config.yaml
n_layer: 14
d_model: 256
n_head: 4
n_kv_head: 2
head_dim: 64
d_mlp: 704
vocab_size: 3317
activation: "swiglu"
norm: "rmsnorm"
norm_place: "pre"
norm_eps: 1e-05
positions: "rope"
rope_base: 10000.0
rope_fraction: 1.0
qk_norm: false
attn_scale: 0.125
bias: "none"
tie_embeddings: false
parallel_block: false
init: "trunc"
init_std_qkv: 0.0358
init_std_o: 0.00677
init_std_up: 0.0358
init_std_down: 0.00408
optimizer: "adamw"
lr: 0.000973
lr_mult_up: 1.39
beta1: 0.95
beta2: 0.95
lr_head: 0.00697
warmup_steps: 287
schedule: "wsd"
decay_fraction: 0.807
decay_shape: "cos"
final_lr_fraction: 0.05
batch_tokens: [32768, 65536, 98304]
seq_len: 128
doc_mask: false
train_tokens: 658600000
steps: 10663
dataset: "wikipedia_en"
MLP neurons of a small language model. Each row is named by its layer, matrix (down: output weights) and neuron, and shows model dimensions 96-223. Each number is 128 + 32 x the weight over its row's rms, rounded and kept within 0 to 255. Numbers have three digits each. A neuron's up and down rows have the sign that makes its largest values positive.
After each neuron's rows, "fires before" lists the tokens most often just after its 100 highest values on Wikipedia text that the model never trained on.

L8.down253:138140148117092164155127080071110133147139106160139100113151144099157049111154121103131125103159090100136201203171077145128134110106180104136161181123146131166144180118158084203111129083142105126113086137109142121105145111116178134140074086158092151134198115148168099154155118082163147147083162107125150134102131200089136114129123111131106148120091109128121142106146121125076173098156
fires before: "y", "ry", "ey"

L2.down596:144120111076165116095221086148179097076113071150167089165069138124113105146139138176135118059182157159236109156125164129138140164109178127087110119132132158097168126184161119158097125133108117097125096130072132132105166104058121158127088096133137187167112104116128089105151111098136085145142128101118102140073117112098088137130084090121129158134130111152106093144086079120135000117133
fires before: "\n", "field"

L11.down584:201099130141127160137092140120121146158092140125158040146101180107173142096137092181092158102127095146113173188142084135101120148155134177136132147115104101112128134081129093129144075135135093111103140081104165161157206112108144126112160083117158152101081100145120126126121137199122124144102126126104107115169154162160168167158111123196106143134121101131163182131172168099134155165147
fires before: "y", "i", "ial", "ious", "e,"

L8.down471:142207170152183200161170123113123109063107122117134115074135149175132121142101109130159148159096101087137140113112109152145103143178065096121107178147129144119137114163139155137151172125087113174062148114119167102165172156152117129113118139104160135128131142097106219170173095100149168119096194096096187156229152167118164105116143123149094112129108158145120165074082161170115224102119
fires before: "s", "s)", "s,", "s."

L9.down34:132119140100072109068102114083144124158119111124168119140057171058163159101140083089101118145162140071090142198162074111116145154121132150136098136083159154060129169099127067128154097113097116163106072122149178157151174073209122120128126132211132112106139082160132099136171125154180114131099128117095106067123164116106130081100057160110138120152134183094139069099121175151128125121127
fires before: "t", "ted", "ts", "an", "les", "ce"

L11.down495:137090118163115179129104099170121087145099094143045136148076127089143163166090123155078167143144131114089111179146128136132150104118140089130131024130091144083142104139152136136113136126138117142147122082173114118097106092153143110115104067161137148163125028132113108128060136126117073107122144158180099123137149105153165170154097045140136172186176137126138145162120159103148135082145
fires before: "\n"

L9.down394:113104114115173133172119146150080025138192155114172142112122113117133140068119143113111129150094131078121131130177078197158149095123153130115141066137092137124159179117136188086086115092138106149093146179136143099162114104134151044124115076144093206147107172127128147154145191179088133120159136126110164122120132117126109129126201092129142122115158092155164124084154104091149055166148
fires before: " is", " was", " are", " were", ","

L8.down138:141095132158143132099178190140066080146104114127092077136138149119137057112117160107081121145070162179118115171169128078083119138122202137150130071030122101129056127146143089123109143113143135151148122165113104165153124173115145149101134091109095113140101104136075177090179123188133154076117168128137092113105135110130095160115093120112160116092181122193112110117113133161139118111128
fires before: " |", "i", "er", "A"

L11.down454:149119164164134089110059138097125113116133154132180132136126098145206051091093145175125120071116105085150108071138090094125166106103099071156121088095084136143085159093174148152074145136158154170109104150081096174171102170104100158042060204186168082158113128100142185106112119129135172114098157117133124136140096159138083156135092128125109121144121133088155153146120026095191121127124
fires before: " by", " in", " to", " on", " the"

L9.down699:166111108087123077114124183166088185180179101135148080206102161078108151125107117163141162218121134154178140137129108152183132109143122110193153052147161154112132197092137144106107164114150118078116114075108119125142113145104141119147106120181172132130133129084159149174092125150198159137149092183112157086136126105164124134103143121099139146104182105158116142153091142133185117187053
fires before: "ently", "ent", "y", "ency", "ing", "ence"

L8.down339:118147138151076095105205124129120134129102144125096120145107137162092120023139083067124114097124144107144150110175122152129149129102127175154096198123101088092092145086146135184167098130136149073155086120169149157116068108151091099125079170141088206167158084097146147139126152075133155127088195107116156092130145116168099112120067146085111114178116123068109092122134109139114191118153
fires before: "t", "te", "an", "to", "n"

L9.down449:134104084160136148134084145183131147109175128150095091098118106089181166103113136163118156193210152188157212139178179120133138104135151198151131180093177113149136099119153113098126122125151109142112154137160141105128199140163183080079110161129113188158143165154158093101166133079108074142105120164096120127188105114113131142080163092200147129110085091150175132104095123155208094117114
fires before: "ent", "ence", " of", "ition", "ents", "ai"

L5.down111:140118140125126095108157097068148134159131139181178128161121152074129112110119110120167138226130114056172106185119203146113141170158170130126102106088106074137112127122177121128130123121152151085146190112146102125121131164094093098145088140099145157181094124135098135125100185161109149097109162151191131162080120192090131173093102152152110115155126081078160115179139141101160162119122
fires before: " |", "|", "st"

L8.down657:110105166139079109139079116136102134098101089149118158172134150152094135155143103145096182158145173162164081161110126125085180147136131117133146089134096125158173169148100116157120123122174120174086121140122082157090108124099130144211129102123103194156114112117171151154160157131120126072130120151131116120241101127116140145194203119143176118132125201119136095182155052122111102118160
fires before: "|", "|---|---|", "|---|---|---|---|", "|---|---|---|", "\n"

L2.down9:141147142168121105106135192174128111090167155144109145118123098078149095144177113138116115127131151170097111143075099118119188140151112170146080167175152151128190117138129147080114124154056095164111141133168101115114123129110139085159199115161132073101127130097123144104174115095094067125114153170169117130116110114126132155099131141141141115129072136115103182104171224074123208199143
fires before: "ation", "in", " to", "ik", "ations", "un"

L10.down62:149192066092117129132140098110145137138153131193114132173106076188127132088130124107130116192104143142136080153107153119131132116111159205137116124174091142177139140076102112167144187174144079119145126110133070141169158061122122110109108136112156062116104103159113172119174129127074130120108084101100133101101100107113163150137126122133094144066092118119104101131135109116124151090091
fires before: "ed", "ing", "s", "ong", "ic", "er"

L8.down484:146129137190145126120149116132119108148098111100185169100119141121127094106101131141128144083111158168140093110158189113147098105144100037161119210154118134140113126092135130176121153127106150137117152101137103119105183139106185128111152117105064121162140059076176121107102168100136077136195128149141090113182130140114119128139131081162155107126112132100154137122147191125109255124087
fires before: "an", "ar", "er", "man", "s"

L7.down329:138113159119132143120157086086144160105158103114141102114125105104086098144213141089125188155149126153129202199157094091112091105176111101140177111150087084139126098145082147143136135116126209163135128125182123141132167128147154175120139125108149128124178113137132137103120150141107124182110138134181148171152097122145171161143077104120148114176146125178083108117142133125155205118163
fires before: "her", "ures", "ured", "uring", "ur", "hes"

L11.down324:134145139121120112106156088189162160084085129064130155070172157117083150187080152114090130090126171083139083181117124186059154085185077140092147040175152182163150117068164119107143093173140118108122079148092129088107138116095185122121180150135127098099104103155113133162118106134110140191101141118155130127122104143186101164157098122180088129103098164147144110114133184098136125134183
fires before: "\n"

L10.down346:126107172089141102098086115094148092130153141124183184181141057137087123110151120100162164147054147148172120185076147131157132157118142085100181123087094100102122090143139136052119119157130137145115149139149140202154177075175142171105089126108128142156154175129126172115112128111115143151104147100134097187089104135129091141119175172098135178122163098148101127111102192114126156195108
fires before: " to", " by", " on", " in", " into", " up"

L2.down133:092124145105136176120141097179124116113137136124086129140095099197103185161146134141096135098093135116102150151143196133102094088125139147158099133098123155103143130146091126167123118119139104150157145069109147130112135091052154130140097118135129119161116130129127136162126111148196159104148111164174088090130085178135149139090131090160126145179221091156118142077126121089150250141126
fires before: "ent", "ently", "ince", "ide", "ided", "ides"

L10.down369:131104125170144129171083169075152130053096161108112159097148068162068119189181145148098111106145110112111174109114113115123134125148111103109134142085131082116129101111135106128138115160149083112121113153147154135108127082131115131076179148149154110101115139186076117121152135120153136151146139106172144118116170182111132167138108145182145107159159119116117156162150220114116233104131
fires before: "s", "ually", "s.", " |", "ed", "age"

L11.down417:121177133106108116106129126106103113138105156116131124112159113142162124162124154078149133169130134147105042132126116111112114141155170145163159202124111155168130113128095107096128166094141112161153149160139103090113108099116101109166138122112109149134141113158148094146179095105137138122159165113148106139118188118140125168140118121124133149147161115142137120100097251139099255121161
fires before: ".0", ".2", ".6", ".8", ".4", ".5"

L8.down405:079158142180161131169152073131157168118061108138116137103105102130101164119143113136173177147118145122172030129211072189122191175086076112100138125120174102190152126136192176155134081175152158103093129148123161122116173061131148063135087159161113166116132135135144152145103128117167142152153092111182150095117175124079096095132125117143115080122109151104111100091102122118126201117130
fires before: "z", " 0", " 1", " 2"

L10.down594:141138130101151139109101134096114108147129137132057131115151146132122160088113141130162144086087139146162154035137103146109108130139174203133127203085089107124141130153146137184134089094067074131153064150159156096165116114155130187162131134103140088168122115095142129119149160111105205167107118122113122075105116133127151113143205173103096174145165147130199170164138169132121253114160
fires before: " |", "R", ":"

L9.down191:109145133117128100128146135114145096123095115143119102167125092074162135091110119158099113103062134104101149121109119190111169125109088075143080125156107163147053149105159123107155116110130096130076164117170111110129111111123086138150127125149114191132071087088174155158112128113152121092127108092124125140161174040125065093164090153113134091168173111126126133128070085080166043190104
fires before: "\n", " of", " the"

L9.down612:114132149121118081119093117125120120094110139110147100083137141163203188133140142175068150061085091172174098123114108125121137149175143159129137106143126087133153136107175091150178088164144133148093092138182103129092108151147136143140068085059070125168137163088111134139169148112101125112093104178146090115136103132135149149121067160104117139168139128062136189100157176120116209114149
fires before: "ine", "in", "i", "ial", "D", "ina"

L2.down655:115070130135200129087107069147138135108147114141098145128132164124133156213134146160153141159122118149100140145094090099106145119119077113140062124156084124125154117132147127129193115140166163111067128130128103124160110147204087154176124067163113113072069118121112096089165152152102109041116106112157125070109057144127117125149154103142108136130084123140073083131162154073114207096126
fires before: "ing", "z", "er", "ers", "s", "ely"

L8.down418:127118158110166160169134134137144145151132132186120114129128128130152149215132096122142086110148084128102158111145102136106112131127165108119150124110162135137123131103118122123183139172106167171121135120136115120166146169130104109106159132096113095113115111123112124129181094126126132118152127163136135133101155132113129106149134096156091098117092151150125133098150255109140255123147
fires before: "ly", "ized", "ised", "is", "ize"

L5.down634:110112154115125053134106124130157154080036121129124120134162117146130157132134093144179107108174136110145167140133049203117107142145137075098052174065112101076113140138106151121165100123183141159106132098110070105157161142167122144144212112107119164170105128103146161153162083189144130118122089167141104094146109102112178190138100148165078108123156138116064121126154078140094192128064
fires before: ",", " 201", "6,", "4,", "3,", "9,"